python train.py --n_layer=14 --n_head=8 --n_kv_head=1 --head_dim=64 --d_mlp=4096 --norm_eps=1e-05 --qk_norm=false --attn_scale=0.125 --bias="all" --tie_embeddings=true --init_std_o=0.0168 --batch_tokens=[65536, 131072]
MLP neurons of a small language model. Each row is named by its layer, matrix (up: input weights) and neuron, and shows model dimensions 176-303. Each number is 128 + 32 x the weight over its row's rms, rounded and kept within 0 to 255. Numbers have three digits each.
After each neuron's rows, "fires on" lists the tokens most often at its 100 highest values on Wikipedia text that the model never trained on. A number after a token or word is its count.

L8.up2898:090158084123160082142126130134116121143138164110169139114153122149109102091091183168170111155112145110101128121111131089111144117125170120141094100120172138119129099144159139197129175111087123139158112119139125151137140121150159149125140114156096117180111110092121130085196109073123074104135147147102164119100209128170190094094149120051126133171149140155175155106123103117113108160147
fires on: ";" 26, " |" 25, " %" 6, " Party" 5, " Candidate" 4, "." 4

L8.up3308:135091119150147154116187184187155165103147164138172111159141129128159128144092145107134156107176122213150110086141102157086112079164144140074116158128132053185030120101160153141141106113126148145110130178101143162084175116090134111163073073152166118143085165191151137140125093163126165149060120064102144141139131099124128153120102095102188117101120077104115096150116161126160142152108
fires on: "." 57, ";" 12, "-" 7, ":" 6

L8.up1902:178064134163156166121122125084093112143119144128157098109122146139118158091142182158177131173106097099088097105125165135119153160144182092106109139126214063172155138130151121115182075111107151087095061155092134129113138087113166123119179124150168120166128127156218146170122130148102128131146139118105141193151178127113121167119097109095143135153110107166131077109140138081138154102131
fires on: "," 38, " |" 11, " by" 7, " en" 6, " sub" 5

L8.up3873:116085103034137138133061122157115144133097145126092138109070112140121146137118120118178119075121151130105118111130170154114069132160131155111139065170089106079128116125143142092098114097153186112155163105096096163089103138182150098151172144168108131096089130142165136131130165086134099123100149161139101143102115149119152125115172140122170137167094131175160093140098137112116086140167
fires on: "," 19, " ;" 16, "|" 11, " (" 11, " |" 9, " and" 8

L8.up36:143136096103123162110110109116112116146111121132138141149135116153177147153104115160184118143217110140088168115091108152106161126145097097122172097090041065114106149076112135163177139086158148133077152080123149145113071137160113100119161128111140169121128145109128156143101082150127139100052158123174169130064109198134192218125141154124091114109058111056187147065088118125128122132118
fires on: " to" 44, " in" 40, "." 4

L8.up1803:110173150179133128093167204145153065105143077137168091109170163106146092151099145110151182158212150112145117137107177168149132143117117200161111117116131129183078123111115114182108121120187096145090162139102139135113125129092078170113136162157158129104107124151150122130089107137119138119152135149120198098156184165109167141135125154106088115093129114146141143147120178160183118149113
fires on: ";" 18, "." 16, "\n\n" 15, "\n" 9

L8.up1662:154176153081116129153164118159185078102135126121126102120139129130151081178160138086122144155144122086134142168135068099156157093118152110113164139125136051125181132073147110175140168119144153140076126149131096135135186085112113160102145175154136094108081139144086117118122111107129142072149071136110121148091141163138144176066155117065121055068125102098184119125156130183169102135155
fires on: " |" 65, ":" 17, "|" 4

L8.up1213:130125149102109144173132148114120116104131109137141114110143094121138126136120145117155111159087192104128129056129129105112063153071123092127098152125157141159192129044126109151108073141156095181136118096187104204119118182137153127104031117164185162192122147184117126202074154164127125128180135116151121236109136146102199137140141115138144149159090176139097107099112053066094102064120
fires on: "," 33, ":" 22

L8.up463:167134136147147138132077151134128139098138154127119169111131185117165129112162131161161159161140096094129121134140083126068126157068095140098054162114160135141169126146149099106073093162123112134126061111138083119112127153090061131116096133102153131185115118113126129151079089139107134101120176104090185116113188125061143175151124098179135148091164157120115080079116104128110090128083
fires on: "," 48, "." 23, " announced" 9, "\n" 7

L8.up2894:141096073144098111091105148122134088158178066121162074063108149092111079147076115118143178166126139134186093117105148118103089094152130088166169100146117066114138153119170129069123096173153130119134161099153123153141102128189142146108129088111190157124122146075183164199133134140141151190034142148073151070131134136044155159116145114102132181127099173115135138050180146128107125205133
fires on: "." 21, " to" 11, " JPN" 11, " of" 9, "SA" 8

L8.up2279:158078089106138180121054146194140172113161173111171159115090061093105090117154209107154161118134117141100100142154093097109118084145124094136184136118115035128125085110118093088093073099141158111132092110146143151159109185105095139149145121137089131116107111154220120137136073115084116110164177136141130145115078140110133118079181133106162174138113083142138132137147167150174138207113
fires on: "," 64, " a" 16

L8.up2942:119137154106142131113141154140091093162089140148129112197068106085133178138156150171142096158155096097138122177156142146149166148084152102140141109080186116108125085128126100140136129115100188105106073142160079155030090143136050146113137117151050121125146067129124114079116125131165142104163158123146168172132149171171118177054107164077107112096112113164210156153123124151160125106110
fires on: " and" 27, "," 24, ")" 20, " goals" 4

L8.up2870:137134086113082081137183174166147151137141048095130050145141178148109102151105182105168166057213166118140086081099083152151154183154109140126159141217135106154082081112170119129146077134148142095127194088132087126110105153132162143071148098109113181102144125171127116130106139149096127137102120101103155194108118178118119179109122120120079123135106087089185087130071118117123144126120
fires on: "." 66, "ca" 6

L8.up2438:099167162112127116088109057135169106115165165133164119169091093108093131109158198139092090160117117126150106130151130086120132097111077163084109156109104000072118133100116045107138167120136106201140063155151146072171094164134100128065166124162128156104116122087149135098155095074110076096128183147123122101142139083084180136127119135116147089151090113127160160166089115194121126087127
fires on: "," 95

L8.up3050:052178155105098099091116128066186114072137166157142107078148091103136184141131144086070164169109140119084081132152081200125152060076114143111215111119087109123098208088095099116153135098120132103160100181109131123158151096111112156148153077112112173147097086186141130161129114170161071071170080104098169131111172137184120130119172133112155124172129118179140080130176138118137144135228
fires on: " |" 83, " and" 4, ":" 4

L8.up800:111106050148134194192123209137131123136124090124096173088120188145157138111153153100122175150114149159127127093155077124134124129145097129136131160204092081099165120161121065125132137110115115202083133163087087137149122177064164188090113065136105152050132122119119123113145114197148102074116090096140137117091075098053144143086116184156213143097133113122094135114064108129165089106126
fires on: " the" 55, "-" 9, " or" 4, "s" 4

L8.up218:140169103144089103045076119126141139108133141165087108170105067195095184123118125151143089153157148123163157072172110130124078126103142122111166081127106083124184152121135080120133170144103120199114118105130082085154075150159176072137079117181139144144145073123165096136103118166175139103112124116114134128150146133104132095186121071135173143132118132155103133113118103132152074109104
fires on: "," 23, " the" 13, " degree" 7, " a" 6, " was" 5, " is" 5

L8.up2665:080098088051176097147056120142120189136164137148137094115131110135071096141137148111132054152160136113125121107085112174103162137124130061096129120194108098131121105138164097152094189104128117137070102127149121107147183193134094132190121139142098127106088091109113113122129127156165145167160122094087147147188193097111188158112145130137165141120083091103141109084102112154163118055109
fires on: "." 26, " |" 17, "|" 16, "," 16, " and" 10, " but" 4

L8.up1656:126133105170120118131153120153112112130086204188111104083172149103137120134076148115155090104163099137131151159100156112141094101068152166124130156130158127132059113149080162146150149114152126127123157131101166193111135149067117116106162096135103166156126128120197084153112123095160138103154156159078143120160088157118112112089143132100131155131151180182116126110124141217181146125135
fires on: "," 30, " New" 16, ":" 9, " Han" 5, " Democratic" 4

L8.up3767:141070126153099112092148153179144112145141151076073127096124136173107103093141098117141141131141192108096183124113152115154181092130129135116102122117133140128112146131079053165121123140114113147144107103103203111097139180176126129116127073110098166079170120126116109131091069123129099125136080146106099129134125154115152126107194138096110131170172172092181073145151170137123125144124
fires on: " R" 26, " t" 20, " Le" 13, " p" 7, " 2" 6, " n" 6

L8.up4046:164100131128169185157112121137111145136195120157127147149117084136048079111126155206126132104088148119099164183155146130124169124124112118034148171124126099151130152049161156092117118171188167106094106137138163211133061108131136107145106143187109138128138188103147045124128071153092107110037191149159138145107171133132102172065146134117154149171087118143110104081101138102129170162158
fires on: " (" 56, "," 12, " in" 8, " of" 7

L8.up3788:123072112151132139189152147149144189091094143127122108125176143184081135149139110091141100114090119162188169135110105186158131140099115069136127090151060114160112081158102081142135088155100113172098147151117112148087094181101046186145158126098135126034221147065137112100151087090137098127172143119092145080152158102153145135120149105123105167129123165131149113152108153134116094076110
fires on: " Li" 20, " Di" 14, "N" 6, "an" 6, " Mi" 5, "ian" 4

L8.up3291:093140133130130129145140071110096174149106140117146140079153098154137171081134181054144133150106140120135105137122153101099145064117059120182119132193111089206138122095134056177168169153197106105121098108151158114111143149098062139171114135143178134137123193128075160105020133104113120186137161123100144149085165151139156154103145182120126118081123122206108128100139072136163158123092
fires on: " |" 50, "|" 15

L8.up3596:109160183099136113082166090189129161113174139137081208099114085159122128121180173122129194070178133079106073137060117126052109113084122150117118128190120128137102119136139059188109201144168091107149098154115071121160084172103081086174135042126110134177094165068120078130105103072135164052132124115142116079141183107091108099133140168129120077129116140139143185074125119184091102162155
fires on: "\n" 51, " the" 15, " (" 10, "," 9, "\n\n" 4

L8.up529:182129053130167132092134129136083154118122067141117156137117161098134114083115138082177147132075099118147171089148088113107133130114143036043134185120112130138103193176108132097143134132145102175125141161132154184120141087164145126103141178156146128150115156114126122141098153113147124111074099136095137133170163055081141150132140108055082163119130131116096110147159147175051151155163
fires on: "  " 27, "=" 19, ":" 7, "\n" 7, " 1" 4

L8.up1355:119136188179129157159135146137106082134121095122118144120152068178096120125136083068151119108133188138161060111077106133126112109118080157107141064200125134093137152090129110130091108121099151102141125081153140137156102123128147133159110098164101090158116111114139138115164110161147165100162122119173096137134094066159166130145127151145141123166082168102105156185122112136137099065146
fires on: " and" 32, "," 14, " of" 11, " or" 7, " at" 5, " was" 4

L8.up2376:168106148182140135082131070102079101128138144098149130094133065133064146148152122113154170139110134117129129147112122174070124110141122099127150130129087152139158121124102080079132120151129117094126140154185152116146080138088180148147121135181131203141105137100176164100120090130126115122118151157183144175072085184089188157129139117119119208178120077133109121171184107079171128126126
fires on: " in" 18, " to" 15, " of" 8, " for" 7, "," 6, " on" 6

L8.up2608:116166113110097168089085127159142145102135113193126146118134194104126098151165096151200128113102107189145117143139128131161187153129107166108093150141109100166116121157069170146082075136078143122147135161160089143107091085095174186131147145118111064143081163138146075164119084112093147089148123159195176176097136122122084132151187135143136112126160082145124131095148139090167146172155
fires on: " |" 37, " of" 14, "side" 5, " goals" 4, " video" 4

L8.up1588:109111121142147110118141145136149082074145124146135130101144114076152130098153103143153108134124146113173100183126136119107150156128175173151103088191121152147143105097110200162097178061083127154128105136182077068109097090111144149081119116111126180194118098104144148150111115123110127134129182125175118081168075129166073173167186167163131182122103159149166136140124118127147073098117
fires on: "." 25, " to" 8, " To" 6, " However" 6, " that" 6

L8.up212:106091146178135113103124127184106088102134162146149164115075133082158079195022137149119123137085123084083178069086033066102073123104155133091145107101156112085095104106123108170093126175111161118090139173138065097159088099120166137078075103110160117108138181140114093089134109142130165167080122144146156152101118102093130111190138126142040163087121070189138139108176160202125183064120
fires on: " of" 32, ")" 10, " 12" 8, " gold" 7, " |" 5

L8.up165:057122136154208102123108162120155076100154168152131118110121083105157167134114127126145151165143136105166127067128142100095139167090086122150108158092098136091138153161141105147110219100094169150157114108089134105134115098125138100100180182107169106141197154095109149140109070156065121120114135127085150123145197153134135104168140103052109136157125131163124192110122125136095115138129
fires on: " |" 27, " and" 23, " or" 10, "," 5, "  " 5, ";" 4

L8.up993:114090132150128101155095167133113154131086056119111121134102102104091104128177161081128115145068113139100112145182088158124118109145092140041063149135107083151148189205073167164171140188101114150095126177082133135163120156147160150130130137132140118108145111134156092188167103136162187129126171103167140184136139071106078150152106150118217138140159086093134110141142153134151192157130
fires on: "|" 28, " |" 28, " the" 18, "-" 13, " a" 7

L8.up2871:160178084146129137124124145167081116167182119152177140167141139143130132150128148116149097149167159138188186088128096158056165153140114180131148133149171130088129210087147128129110158156139149155181141113104067119092089168127141097133156131145130077171163064146126139116081122144103088141117143133152151164130093161144139106156156051168116192102159166153144083148171111135103099124137
fires on: "," 58, " and" 6

L8.up3020:186137102118123127073102159147061124147102118122111150109110093107143126139135123120129126119119128136112141089120123134112129162187218141141098098087143092145138180170186187100152141132096154144140147148127155128095121112148125155095095135151149122154134114179160119134098168170069152125152159076072088121081103110125207132126115109138156192160154196131148144130098052162064124161115
fires on: "=" 29, " in" 14, " of" 8, " from" 4, "\n" 4, "par" 4

L8.up2876:121170131129118127127121105091100137073114138120105107111142130134107143114111164114129145157174189086083112108102115126099116158187100081123158072168106110091125100115096089079157093133109165179156116096143129155104173101096136104115074092156156171126132119155119126164122135226147143072171127141137094082098129158179156106176121190135131125101117126146143099128051120141125033122125
fires on: " the" 30, " and" 23, " its" 6, "ual" 4

L8.up2211:162152142117166162136111151158100133171099143173136141151147175140173129124173150145148113115144168153104111149172122124129169105106144064060131107113142112088143119147146136075138065163123147093100136187111170056111094175102135070118161059130140138070164151145111141170103144107092173173125150108134175120090080139136136107118135133105172171163115149131144109169104104129150088175104
fires on: " and" 33, "/" 14, "." 7, ":" 5, "s" 4

L8.up2387:117216194109059110129150108165104095137114161094143150140177186146199157148174160130178118130135181151122180129071129094127114137114135088136110146158116099063097136152118180107123120132164149109107185159098103153140153137108135039106111145074119134165098162115121068113122103089151178127120186145099141090145152133231144178110104040130098189060094135131106069130197139140129101078128
fires on: "ly" 25, "," 13, " and" 12, " Bu" 11, " Sl" 5

L8.up865:140137082131100160065110188165123130127125130081084056117135100155167132139122147154097101110174177176103089124137111115169187139150123103132120120118130121075088145070140157124140138193132099111105137096111128155140103085155115114184147109096129159152157083125078191160128152159107109156126170087176140115163120203123158155127161124137109087121107112125133138099070192119130148071127
fires on: " \"" 14, " but" 12, "\"" 12, " e" 7, " “" 6, " too" 5

L8.up3799:116081105125120104094133129180092102140077124102110090170124105103191107128092153100157170065125077163115109110091137152111142125187156112139113094104135133130159145189090207201148106058169149111150181162129099065123123132163110139179191128101111148177099112205135115112119129084124133099129159175118145104144132167124168069111151180150158157111137127130143088135122088121060154121085
fires on: "." 40, " over" 14, " under" 5, "," 5

L8.up3543:131100134092156190111185172165091068150093121096135130167097107156101139099121130100111200082159149117089098090114068147180132130157197111138116154123142095063093144085077120137105140132123151111124144092098111120155138165182131130155156089192126141152081121160160057154111124126152189130122101179137158149090086117113192131130144178101182157093134120105139075132087094109124143103160
fires on: "," 42, " was" 14, " were" 8, "." 8, " as" 6

L8.up379:140095127163133151160123156154129083126179151152117160116100104094095104210184125191137141127158100052099099124131149138114106107186103089083124077116098132120150078077071086177082093102162147171107142056113135093129106061069109127165089075112104178142103153106120132117114119120168147127113123119109165118149123127180152118144116130168160128196137114115106141202177210114137121169155
fires on: " such" 23, " qu" 9, " not" 8, " rather" 7, "y" 6, " just" 5

L8.up927:156159156177115127133136095140128118124137123093132073082121172124150070124204139081123124130123099099174148145182125137190189186073151099168080122165135091139161103131159110134161138153070161120158176066144150122121071127084156132109135128131058152118089086116119111189134111156108145136113190094135123130082132095097152173121175149087127138129118160140162147114123122225167126119130
fires on: " |" 23, "|" 8, "te" 7, " 2" 5, "  " 5, "ke" 4

L8.up788:108127140120133164129120107177101202115118146109060121105096130115074080128115225105153092160142146149103163157119115130116069115143079072150171129194143059152128115083165165134171107118104147149121094135129145136169162166040087093161187113140116129109106114065159085139132177139100157136113183174136073137095173182110137129098069094136120148116098100099125120092118139158124081103121
fires on: "," 61, ";" 31, " the" 4

L8.up1642:083134083201154151157102143137081131125129101101117086128091087176116087152077115096097137124155141132083108227134148102096122160155141196086110076122147070104128112171139152140133191116164141081141137126153113136140091168088183178136162131125168117132119090163141092126121147099129114156105093085136138118057145098119151116153126113152151147150120091126119119123098118132122158102138
fires on: " the" 15, "ing" 13, " of" 11, " In" 7, " The" 7, "a" 5

L8.up324:163111137111169119093089160129146118142074122152175099105076118053151150122145127161123154119066086113139060156107110145113112067150147115134147136118050131153117156102118067147170116148111103148083164132100161115087172151152122151083186156134145084175120141120183107112149087098100120140109133172150132110090076126086135116119122153096104133135137028135132118084104188145167119124145
fires on: " of" 19, "s" 16, "d" 10, "ali" 7, "r" 6, "ar" 5

L8.up2082:171154168075118151141157189158099079113088124146138181119113147132157133113141211166124170145153081169149130087148079129132108121104198152098118134140132117123063144091144137142145106126108136130136113118160168107105150136133105069093139169131125139111119129048169133160183134122133123138113137168153098197112103113095095158077124115076102177194119149160172102133094125166169103091085
fires on: "d" 12, "k" 11, "n" 10, "l" 9, "e" 7, "r" 5

L8.up2515:117138143079160107152136133095104117087086109170158119109125147112086038140150138081168173097139164125137124169161149127086109094140119095101116160181166122090128101091167102145164088138133121146182143083169124138104107137103126209156099116167130120136094160117110097089062101112159097121158156178105123123111144106140149130068133120145120081127138094108127138081124121155153159160133
fires on: " =" 32, "=" 12, ":" 11, " (" 8, "–" 8

L8.up1123:089177134122162091128070133152134092027110113122107101108133125129102076176110143116130144097175123092121099163122097153130117154079139103142067084177132099076105103109088139134145148197175146176086104115185077126149054113155141122160139139142120088125140142132131117123166123085106169100073158115111131138140098151119132134132127126089094119112150204157124124154157108130138144102093
fires on: "," 25, " (" 21, "+" 6, " of" 6, " +" 5, " |" 5

L8.up1989:111149130158139123087117123088102205128145133062173095085132164128112144145177118118110112156050124126119130120186116104144138150134165138089147126187152122129136177093120075172172118115145147149080084132101117025128140150105111095155121126108116184162134204110152192111167123122146230141127116152136117083145160144140101132131091171122181141081127086142170168156156093105181132142131
fires on: "|" 30, "ti" 14, "ment" 8, " Ar" 6, " |" 5

L8.up3410:187200136128136150058162206071115175128148117120170085157076070085135136146130208102185070154092084094138122113166133076147118165075130079081120126096078117123145120109159134156086187083144108140158142134135180111135163131083151095128156171143126186098102074100161107103146091077139129103160170186166112203167121103076147142187141176100112151083127040094133093144103184144143150145132
fires on: "d" 17, "9" 14, "7" 14, "k" 9, " 7" 7

L8.up4009:080159098126091153161076179186087138156142148165170159121093149115104117131164150114107156096161104093156158192110144155131154126043080094114234123186131114152154154123104088150078159136146116158130123140081144123132072151156135134153111067134127147104160182119119121204149155173109158211065154140136125128162107180113071169054109131147199189113180092126100124104112137168089172192065
fires on: " |" 35, "," 11, " in" 10, ":" 7

L8.up2436:100154145168124130118105134157111161151122153142105185132143100121158099155126104124148163155127114098156102130100082069082186180079127105104117158100117122160179136128185069168150110141151143123150090132098147122091139124127147147130137094113098148165100097158120174082124120086113185113158132161127148183168169150083110112123089153099125155093117214096211102114148053113067148104121
fires on: "," 32, "." 27, "\n" 7, " gave" 4

L8.up2713:112101099099136094138089115154094138118122116135194156104129095171147171211115104081168123120098121091155124179108115063116114131159127121153117129123144159089095079044109111084115146153111149129102163125122138105175051053152155187126103153159126161165145161136155134120195125120149150133100140100131146099173167145061127112144164103170191126106138166147104123080154100173117122043135
fires on: "-" 20, "," 18, " |" 17, " ;" 15, " in" 8, " (" 7

L8.up968:118140157141088147092127124134156091160166171140133131151104106116111121153153119160122116065048149117128124169109152154101114156122061148130158163208087102107084124133153145097097131124139178076116163130144153143149104142132111165135171083174058096136127121123145119166098086167135151120111136163117090111108146157151092077085203155106129140120132131124131155113173154093110171171134
fires on: "," 40, " and" 22, " of" 7, ";" 5, ":" 5

L8.up1362:161134164093112122139110141097041200085215140129144196160155116097118158128127080086136123151193120133086140129141166136092146067099135149073091150082151095114143113126152181117148161111146113159156131117106148174109100113095140110077121145131107167103148122149126143093137128148142131138135194185098138231087142153122083094148148065138089102122150138137140151104197194149059132127139
fires on: " Z" 26, " the" 24, " st" 10, " b" 4, " Black" 4, "," 4

L8.up3480:173102152180140154099125148108101146114104107127184083119090143107134097182120103137197100129071141103097145170131146117083145147083097199123137195069131123138133094131059132145124066136078097168122092088177228163155182168136099108065063133152159119125184154087163081061142103155144149121132206055137106183110203151080097140092137146127188168159137142105153169109108113074139177111096
fires on: "-" 41, "," 10, " |" 7, ")" 4, "H" 4, "day" 4

L8.up1764:056153110087123175121165094107072109096095155148080172089102123088178062106159140104196150103125137186131149102140167079109114108025153116144109147105128160122210121099134139172125130109137116146146163122176070182130060126116136166193094107097108078178063113142142080111113082138134147163073085097155142111115116187147145158153093117095113131134083183127165081151117118091128104129131
fires on: "," 50, "." 47

L8.up3077:107147092129139165078086187085194123133104107148148173109099116209128170164123140191131073079148119171131146116139157102156149118095108119159107142157119079041141118179109092133108062164099109173114060150145115150075166148228130089183139135131127149130116109084093108156073067156156059093149184141083130141151165139099113094131126130115100074166129128121174106097105097163121167125127
fires on: " a" 25, " he" 11, " she" 9, " an" 5

L8.up3915:141168166149216096105144143145114093129122172068137078178148100121118050137135182177162127084093129101134096108105206228133191096091098121091122112181132107130120119168146118089085159184098135052094114145094125094128134084110173137179161097145059153094129089114171100158168075107095130114113132103171155151137179152112109119142162104127168149131183213153111110175130178103137087127090
fires on: " and" 35, " or" 9, " at" 7, " as" 5, "," 4

L8.up1465:103119114109162146095120128124128157132109142209148147121139182192134154193149102144102137129173169121104132098115096141088176096131109059065237114128121158113191120175103144161153170073121141172163176129156130095170170147181149064139193177054131091109114055091177145078121116052203102096201091136151133164112170129086129115126150173058102104108128115084178159128101121186113172174127
fires on: " a" 22, " A" 10, "si" 9, " an" 6, " B" 5

L8.up4019:087126111107114164178104184105138128100106082146161111190147147125128128115147091095122140131122146108171087190163143151130139105149112137112110167122141115109094102133112076117146161130169119142148083161142168097121126142100097150082164081173163120080128092150088094176194150092196170157155094116162156138144134132079096122146127130102198093123072182097091154094099116134098162083152
fires on: "-" 33, "t" 6, " \"" 6, ":" 5, " July" 4

L8.up3705:165180126173118101115076152170109110081083165078169172193126083106154163149142104100157171158133140083105109155076115152128073128054111111093078128089163184136071106093152104146120100117110108164146077049156125071080136048132109153105104122127124129207115122133134123070156157124114148075123147098142118154133078121116087078146076140170129139137083133162158145132199144085146104107136
fires on: " that" 32, " \"" 26, "." 5, "\n\n" 4, " day" 4

L8.up2000:084096215169163101126134127146148070109137128137160171164116085074160089125126109158140106177130113135107096198134152091140145165176120117120204139089136155128083100149103096183079155119130136135137137165119162166113139083132157105162165099133055111102182086121102118129154135129083103196149157130077071080151114118170063117088132169098158062174146163085140152154135159132135087107144
fires on: "," 60, " also" 4

L8.up1207:101125117134157117113140173137079079156111192182204108110179158095136148131085117162137142107081158109184123132156161159134156124132118141094148128125114120132155184103127102144083145111174112180175181162150158135117164144119147063085144144142090094152129140072155134130202109100128120154143117132107132078124084127168103140129194159117069178124110146199152133108102104153164114118126
fires on: " of" 23, "s" 10, " South" 8, " career" 5, "Career" 4, " need" 4

L8.up1854:118104145113163112112138175078079062153151083105150126172118113171123154035126061175137155151128104174127170147160124138078186111111113160084130137132076128153087091141098099120138100145130084150163144166098135091118078083141144170128161147124095139160076198074155119090118034127130091145123065195123132119140149120113172126197185166095131113194097169120123176095110116191148112151134
fires on: " 1" 14, " in" 14, "T" 7, " P" 6, " Cu" 5, " T" 5

L8.up239:092103130123075159197135132096103098123144112096152165098108098101169107074163115143149145091100147170126079116137107137051175200119077076118104128195099174112129108155127095150091116124127197095165162117115123097097143140149092171099148126162097127085114122080159187082153125143135096143104100142141127119096094129106107151142146152128122189195135175116139122160172086182146087155153
fires on: "," 35, " and" 14, " X" 7, " p" 7, "P" 5

L8.up3244:089128133104144135153028154087110099136106092118054122172129143120120117111177142071148134156132059112130148102126127193147118144156172091116151178067056095113083115132143153135077139116162184111147158167052203136141082097184140063100136133101114111149174055074086147054090115134132127160168099205094141093101142114174153126169108177155171103085127114082105128172111155103125119125112
fires on: "T" 21, "M" 16, " ext" 9, " Cont" 7, " Ext" 4, "E" 4

L8.up2602:093139127059187179109143012126101084057088145131163126171182135124160144078137147105138103134176134159166123111142127101135164145119086128122105118175091112109146153076134141141125160110087145184102127132105109127146071117140186117175102122186122178128137080139116076089097135131141100094103193105126169116105099148102119122098173112099125122085160077100103205140160202157038143179117
fires on: "," 44, ":" 12, "." 9, "s" 5

L8.up2625:107175182088123098113130156126094066130117122108108119185142120186073130153126140139161180157182102176110160179125129155118137119159099119151144139138171135175114110172104131149109080078117137153114066134110157100116136132227121185093116155110101083108161135168157139101075083119101154144174075162091128155079128090125174074078175126223150122138105093129142122171137124165089101146083
fires on: "T" 37, " t" 28, " Ta" 9

L8.up1013:184119111112096125192093129166096101128170074135129123173150118170185136111167102072107118144120146123159099066086114191088112149128160131088094117139162141092111112127164124118157071191179144113119148139182188101131170147130102112095140124125171151114145151094146094157106125149190090096143127179123178167135119124125103103112139151110148086129136168075145066161206180197118147158132
fires on: "'" 57, " \"" 11, "-" 10, "’" 9, "/" 6

L8.up1335:177101136116142142136146069148156135134121164152129141111128108120093114134139154105122141122156158102122163204068164099152076116131131077129084161112176088029082159152129113138166167134109133055124154099142073144157177150164099173084161135150107139122124139234125110081137187193178114147059157084141197164099093127047162137100104105105125201133136131083097130139077134136089105096123
fires on: "," 52, "=" 9, " two" 4

L8.up1154:162143130123085138117100129154096124155136085097151099158107078077097146134156153139122112149143122159075167123142146137094188152119158120168126118150188115107155112108067143138099119139115176073112130148130099152171142178064107153119144058118069122125134101124132124162165110136145166077168121156164127062096207124139133109082073096095142162128131120134124081133201157084148108119138
fires on: " and" 40, " |" 24, "," 7, "s" 4, " or" 4

L8.up3479:132106190116071060152187078058135131163165102160163129140141130073143137115112170103130172093142146133100092173134063153103144140114097154044156151129096137242136173166113126175066131180119125143134119125135141143112135071165145127168110077111153147166116157146064077126122123211117119131125136059113151127150142081088106121147163133120147137141095136147101112110111190187117132122134
fires on: " of" 33, " |" 19, "\n" 12, " the" 5, ":" 4, "\n\n" 4

L8.up872:087079069149076130084182148103138139108112157120149134189084100162133108164191141162118154167131136142119122138118156142119059165178049097070074131187157142176205101057161073133126112140079114148086135073135103132095114187161095141143106167144120146104105102091093111090100127114151118102106120159171119118114095167104065094133070104170132126156194158131154172151154124149141142152188
fires on: "," 24, " (" 10, "-" 10, " |" 7, ":" 6

L8.up2729:091074118125092103107069118119144139194164119173158140133163172129093148143144138117115126095144184073176104198124113153144097150160133122146156095250155126127139143097140103131121188161097142136098158140125131139209141176160159163159110158214116165155082100080164149200155200164161117127120143163128185124092153136092174140143108174161172138102212127116143122119138161168130136151107
fires on: " |" 46, " of" 13, " against" 8, " to" 6, "|" 4, "," 4

L8.up31:120067088181087079173128150177122123140142142168104135162096130099114097161117153125139163164175124131125079112220123113104127176112133139140108122129082124132111148140129189100175088104135136110164150091177087138133143140153124059129123068113159119161084135108139112033124132146101138164143106146090081111165109124143135176145094139098152177206164121132133114151074142157144106082161
fires on: "e" 20, "n" 9, "l" 8, "ne" 6, "d" 5, "t" 5

L8.up749:115109142136125121133161100170223142096119156116166148133095087076152113175120171141093112153069121126026124160159165157068167116166200166130097123084144078146087160123101143179118135149131108135120173116053117143173152179143098141133117213161131175158122089090143138108124123137110101130193086137163148165120157123120163201138084126148123082099135088102126103123134109162206129102171
fires on: "|" 26, "-" 15, "\n" 12, " |" 10

L8.up2638:125086122103165080132153137177108109068144145123157140109132079076130100111100124119153138176057145110067076149184144094105144090100114046119190179109139151134135105145110111160151217113148120155088163112127102144160160166103193124139128116108167128061134113118178116142128119159165137155122164109135155153117073129167127122126144131089134158119136147085075092134124075127113102169132
fires on: " or" 27, ":" 12, "/" 11, " /" 5, " Che" 4, " che" 4

L8.up1302:098066176129117140147112131174131087073157105169152168128165103124160105114140140106098096154141106126094095192106114136107047111109089111118157120111106136129129098095139151082091136103178118092093107136157125176051080125028057166100109083180052143126119110084122139161086109150144163117107106123092084157078163187167137117131174099142119106154128122097102133099118140099064111122109
fires on: "," 50, " then" 11, " also" 7, " and" 7

L8.up1469:150158168090223136112127156191126129097144133180136113126165129155174154137151164148056159143131070109129110150147114142070140100193191186123127082111138169113095092155176131177071108103056098146117103105117129105113131138128103126093170058179158163121145119108143130140128058080096133174169124090124156136131194137089089073089137113187139182108080172161147116114188097171124121079152
fires on: "\n\n" 41, "." 12, "\n" 9, " has" 7, ":" 5, " have" 4